Weights of a small transformer language model.
Training: a variant of Adam for these matrices, 462M tokens, 7045 steps.
MLP neurons of a small language model. Each row is named by its layer, matrix (up: input weights) and neuron, and shows model dimensions 112-367. Each number is 128 + 24 x the weight over its row's rms, rounded and kept within 0 to 255. Numbers have three digits each.
Before each neuron's rows, "fires in" lists the words (lower case) most often at its 100 highest values on Wikipedia text that the model never trained on.

fires in: "about", "derris", "nintendo", "amtrak"
L2.up336:111119100093111164151124084128184133108107095078125100125130140140117134094091104148071078119139128130094171105164107104099133133174146171152158149135117151122140119135171114124135135126117095163099124118111078126111106135149102134153140118116169114162138103074140104128128131124114160140121083122110122140138131123175113150117073127105146182119164115153162111158141119106122138161083177138109106128131150128107134112149107129146158129143106139117133156150149158082139179129151129113124076098107150120194096168167184126118131158123130153136118153123115114186113127122129160084104121108112137134135119118139136143145097162126114117126097143131087111124133085152105135136094148146111093116129086139129132119165130089178153155159060120105092131121127115129149131123131134

fires in: "most", "not", "least", "performance"
L4.up765:109116159119147133149135066163059091157128109080107144079116091097128135128117102174127144151108128131105152126165155106147124181149124166144120173128141095113111143090104123120141115126117187127096123141123132158110131115152150138108121112132140102121120135098124130147137142150141078129093091139134137111111121161136098166143149106142117087113103089139107115122110109156134176146164154109131119100098119132135131158164136135130150129150167135134166117104114117165129175166137145094170148113108126105136132102140107158123136120137172141069121149139088137138111101156100123143095148103149123104150087139162082168160122144139114171120130116150124093117127165125121105144129184119135126127104129124105129127124147085131115135123148070162133128126148134166156113135116086

fires in: "government", "company", "court", "family", "parliament", "group"
L2.up478:145133109151151146117092139106175174122115100157088130139120129149115149161105150123158162106125148090150124100115152153057120129150119121129110118150131128133174111106148135113174128120132140118116173132092119128169132116134147116108108095125136101121112133156090086153108168150125140127078131124176126175110136079117148158116138143146134092161127123116181110108158124117126101090102091110129141152155098105109121135124146122114158131116116112143129136148153122114109156145146159098110112164129111113108145126164091099120161140095154133143153156103115144122113114120141080154107122120151115124132110104106156141129103119102147131148160095117131170065108131154120097096115125117127162134123140118148153102161113140134136101100095122116154167119102099140157105159167140

fires in: "them", "it", "him", "they"
L2.up809:151138152148144114134142135146124119149153137189149152112149146133109132121121162178084123122134144120131143143172138125097073115149099155170122131117113142145119094152093144143130154131160104122160121136123127133127122152111154134067125086160138137117105137148065118084195148130129144158141093097139159142097078106121159127133102119130175118110124118143124152088175165097143112139142126099117141088149166133191147111171136108111126117123095139116174134120134110129111147162135129130120131151123141100140077138141088107137129108100120141161135118158135134120130127127128173098121093117146185096092100105170144115124136111111114157172154110144145146135141096113133147154170139129105120144075074125126113110112185120131119118109142150134110116145139155133112126114165134

fires in: "de", "also", "times", "deer", "more"
L2.up655:103112105139127120107149136101115102217135143133119135136135122118087181123136102133140120098134150138095144213164115171115114156116146122130096237119145081126129134129116128090126108113107116121097136140105120161121139175130135131112127150158148161109139133159180138113160141122087136133137168143109139121097112153164148200113153130124162093127170101153115129132138130152078135139115146117125127111117152118133149149117117133150128158154118112148131125154137120099111136140157125101129156150104135125060125103078089115121121149154155110116160137117132146118135124131087104155068133102155167075125168109112113144127102144103141120098128136155120080151109133136105096094119132105130150108162120127122112149153111140129121125163168121159153131146151137158108122111138124

fires in: "western", "end", "second", "southern", "central", "national"
L4.up122:150176107111144124147105122156101166109156199093112118165150134095137131106142136133155120111104134136101123109109100102143172135128137106151151101142128151164138132130134131103144122111136100152132111122135145115101158151147095137108104136111127155155109110101117188134135130128137110107132110098184129119089131206156176080081107095152155102160106129135131116149143103143148127170171135159170173169159137109125115142127106102127138156108124125105102130143177126137105104091079141151111088144122193139148103093134130145118142117154148121148108113170149152140066109138138110125145148144108100098127107089138164100113157147130116142140104118145109115133132110145168111161142133142129117122127138125153152136129167131118104128134166137114150144117097153150150147128116128

fires in: "species", "genus", "size", "name", "length"
L2.up1486:141123106144152120128130089115154127113187121152096137123133128136148114106143130120196127114102166091145114193150095108143138136130148102116107158154140091108100115142112129120139125126143104122121142105087141149109111136074121097119160107136151146113107124100149130131181129156116105127090117102155128150061142148122155149130111121146154096117119126108116109106109138121113141186133172122154132175135163116160100116134132127161130143140111139169075152148118109141115117104124139102130165152135114078119153160150122076145114144140140130140138142131107136178064096144140127143126099148169185126139134104125165101109163156122106117135100158132143124143138143121138129113105137158102151134129156143115102160111167109095146125096130125064147147099155131161127150158118118

fires in: "1", "ferencváros", "round", "national", "advanced"
L2.up597:113103121123118092122153138137173114133106130079114153148144112135151157135095152077123098172138118099116147142107128094169086100138131149117119107129171146098081110102121151085170155123165142110125110121118105069167134095147108116094109093146161136076140155135155059167135131183085136127142103103098145124129098113176123151108106131099171101129112148122120136084125143085149124179164097120131133121159131159174105130124097143157124134125113122127108159148139113120137127147143129132114107140085125126164183129160124151134114112098151182163186079149131130145108142146108127149178140123114132122107102139121149127132124142149090130092127105136149102124128140125115096147156140154173141153108129106164125122089160122154101125163086154150112112115116148145109157071143137

fires in: "for", "after", "during", "corps", "before", "000"
L2.up152:114101128128128137143129151151159098134151183161117185084164145134138138144084170174139131119103109091119098113124152115114154162143143158093078159092130144136128126123129093104150127110097123114110134136103156176130140128159146146185128141148106112089113132149119086143123104111095112148133143160124123124138109184120115105149149137107133138125158082128153129169074151089118118127125102118108155110153127071093136133092143102114186165173115100116126140160149115129136145122178147141121141121102140148135112130075144094123143111113139159157137101103086123104110156119120152114120152144119119151121116131126111140092153152113166120125106123131145146139121146118117117139100155131110135163124123086162140175129084197086166097144095124107117117131107108134157054149138140

fires in: "ft", "be", "m", "mi", "advanced"
L2.up224:153111107129176104107180145122142150142115141057095155142121125117156199079127110131137106118124093115142119138119129106179106138180134163119133113155122103113127132154104104132149127173139161130138097126115153094153111062127146111128127107109134115125173111131122096137123147120113123143132129097146135069131094136121116155089090096145126168122117107126133126103132146114155149128122149136151097112119111187129168075157103108154155161142126132139124110142125095143149132142063125118136142133097116110155144088160123129120128135093101158136112157103156140137100095097080159135114122111087138151075130148153162115096122115137149094089154111116133084104109175121128081136130122114118172120141120126143117105139119141096148131124117123148112125097138147106154140088156134

fires in: "for", "from"
L4.up871:114140108141178133150164126115110116122139080147164139181098125109122174126125127119142131154150115105098140073128140130117110150073132130091133101106114146193125118149097106175143133144121131186157091129097139105122114123125103123174139122137120148076088139162111141115147118131113114155094143130129159103093107165082118111151199120104131112127153166100151130136104111117186098105133092153149159132078142134151144128129095090127132093156091133111129127126147133156113138144120156097109114152143116119112128124089133071121175104151112166172137147144124120126116167086138119122129098113128104088110157130136159105127148152139155109144150104130143098127122109160122140121151146155119139137151112117157137182120099125133124110150140116150124141101081088175135129119115122

fires in: "included", "parliament", "court", "said", "press", "case"
L4.up403:111164146144123169135156134126137106092166102156125126103141190125141107127136140133109147081138086092079147126089149132131097137169131157109122167112151109114157091138151099120126095123137120136171097147144124128166106139126161099113148118126160154140143137125141148153156140161151158128078157143172121149139129085181130125132151107176171108130130161151131091163103150108105144115101086162125121065154090120135091162088156105166181100121144116160122165141140148085147164160081139101120122177118124082146133136143163110128126149137140165101117157173126107122131139150127131143075108116125115168137142144162106128154162105059157149157135145151106116144154130141120140146137149135126090123110115102129121115124124089138170121094120114138113133092116127130139134087092151

fires in: "de", "made", "played"
L2.up1215:111114114089153127112129170137149121130113159168107174092124146081120104130120171147084127113127130101164137154137140101171150087086145136127124138112155091086159129149090148130109151120147141129111124116089167156137124176120097161144109081126120116153095133118154153113111151093113144118122144156166174147119161164166113127162171131136144100113110104130125154126132130153083107108145103122143113106125171155120153092140110135109153112117143100145120109147138126133126148150170146137163141124108123116124169106085129171126145106180115160133113098094164134138086129148094126154083146117125122133141136122100096132121172147138118098074166157156139107108118144115100114144163116119117137131137116101137164163172096126125109123124143132112131152109151116121120117115145092

fires in: "he", "national"
L4.up67:162158099143144141109119133155155165146145133129126131121115188157125145157136124100150103154106105084120156146138088098155103145153107116136143109139160138121151152161126148101113134123090149101147074123140115123125161141119139095142081101149131112132106139145131137119144148131143136128149118137150095158136104109150125111159094172139169104125099087130150078132119152122111138160113109133139118154121129122145132207104111116150112136135075106103167132124101088095149110156140182113110124167133139106185094114115125113142171114109154144121128117158137156141091132139127138139124110135075164140147132110145137141113107136114158137127173107108136086082123167132151122144139163100096130127117119112177123129108157142074110106115135156132155129121119127139099125107128126

fires in: "first", "for", "last", "next", "past"
L2.up355:147122137131145100138150112171125127157150127142086141092120118123118121098091158127125105111159164091146168115151154121169111123114171184123085177123136131122123124134164117100153130128123115166083087125119149127146155150155143129154140120129116139123142161150134139102160152109119152099108129133112140128148105082171120157144100123118154078104146108102152109114135127121149093109147112146120136118077130140110113173124117130169117124139096136132149178122163135081132119137150127086087157183087128125131138123106118120176113089122121171073140143170156122127088132101121098084156122069120136150093136172132100158096151121137100122127119129138107088113132151137144129139150124126108149169094151118162132137113166133143136104139124116127142124106093073175106150122128134

fires in: "united", "world", "canadian", "ministry", "royal", "bbc"
L2.up58:180140170147100124139137089106166122126108148156118159150102130116119094120177106130165157152091140114179134146080131140138123140113130120150100168131145118140125141145116135131147143090116123119096125116173103158164117123115096134089130096177106115130111130086116125155140153157111138172125126138171159157110130162173154124125129152162126132156098173141098122120145145167141133143122088176147183194172145135156135153112108133164117132140092126092127126124101119129143100129165195087112081118114138105122121137107111143139133142119141111120138147139096137151123119166128098147115114126138156082135125135103130110151145179110126148129105161114141117148073097113172127104125138125156146126090137120155109151124159131149118118125128107121123134153087130143104089090124126

fires in: "and", "which", "had", "has", "who", "she"
L7.up538:151140100112110124119144142133084148168121136113123127133097163111112135095123073176085113099116131132167164189149146087104119146141211143131146133148164138137125154114132097123141146120117124139145204106173116121139145131140125188144099151128103133116137149119136120122156077133103149138115075136115134120110106090111089128101099116184123146108114116146143104130131132123122129107172122101133107101118162116109136094128125153146143121122123146126118101155116123106098153114126126122100105128157109112115103141116123091125159163083110153123184148086099065122153113203153123097143154144117163149136131100113146106156101128164085164150154157144110109123098157128165150152112152120132145162138137105132144142128135135144133125129119133157162086128116117160141115093138072

fires in: "him", "it", "them", "common", "much", "part"
L4.up908:145122067133146127149116125140123078113146158132170108123126136131111136122139168171174104141116128109128091141145152103141120110151103152113115090142089148164117140137144147147100148123138104119176104104134117119131123114112115100107062124178128115128134131126111084136059178135124107103129111138107128092083153120097135170181113116091125065104128103151143141136067115116132102150070155115152175102150110119159095142118118152107126116123123137110129151131146117119092151134166098110150151133106112128164097109139134091114097122109117120148123150163129154143116098159145143121123164138148112112101120091141133131147123160131137130150090125107147113081134154162105134152181162142083151158082101134142134145102169159082107110120155134109186138152114126107182086139155121

fires in: "due", "only", "even", "just", "enough", "object"
L2.up928:100141105132192123145150127150106085150120081148121137146152143133141154089124137142112096151126140122126135128140144126141115128142110160145129169138129090151150114138089114126138124102128137124113131103123117124122107122148126107133116190083149128129100106137103118190158127129136098159119152148124143136102153111131113106165140140105118096159123141144159112108164163123116145133146096142131143115099106094111139122194138154150160137124149100109129137122121129146116124141155101143097136144078146105129116168148127137107187108116148120145145146137108157159115122126169103161135102152103116120124127124151162144140145089153154104130157093142107134157119126101151126141085154164162132119129169147083104102174178142080160038128108169112121160133102121137145121118113128

fires in: "is", "april", "march", "december", "maya"
L2.up1510:139125130111165119115152145124104176121110131130121094148122105096101130097139137102131154133114155094113125133117156100125145097135140162148141137151127074117091128123130112162151133108124149083135144093148102103130129131135127144104101170151144117092146167079107141137100156135172084124127108176142062144090148109104160144144104122127134174120101092134109129096149143115154103113145081136141127167099123073172115138088138111112115191107141120150093134122124131142101115154106109141164110112097142133074075081146119126106109128151156122139128135132100166116144125143134155141120114132129136119151129085145134111105126133118148081154093074143141103113136092152119096127120112133133109128155136110143113118156132156122085128157131155106124143157138087160138097126147129

fires in: "he", "derris", "marco", "hemisphere"
L2.up1210:178146107142153098135124146104148152122127099155083134167143154154114163154138150141193125102134139123095150105145093107137123113135128126129122165140127115109139117113147100120152158127147123082116127138124109152150119135146085099121094136163083124120118164112067124133103166121137099176160129105115104143091135086118179133102138181140131145133100143144181100137133148115136151167102135103126170126157157147171122101071125113112122121137110122140106123154129135118131095172144121121158137141144136157089103130145135149110074133122144176091085131148123140113151118125136157110135126092103137101134133138131156157086138086144137147149106109128159126057099139132144125136148151066168121102109090097121133140125167145130093106143149082146132114130083126152128068116149170

fires in: "their", "world", "his"
L2.up1180:136132121178144128143180102121120105178120136102140125130095179130139091115151116129138118134118125114089177114160153122112140092155104091122091113102126098112089123143116127132123136091111097153125136136145135123182141128162159134130100138152115111152107121136122130164128112115148136150100114089140140193117100097158154180119130123138091122162065128107104164115123114147125140130144077091120171102133138122147138139111130124137153135123126128123091109112128145131142158155107165160117101172137127112120114163201127153128177134112163134129166118096115104152133141098121111151155073115125121070132124121125159087119099147129134179144170110126134151167100112120166080096074127125133103097130136134175125105091140128143113135190153116180119164090132103162144122154127111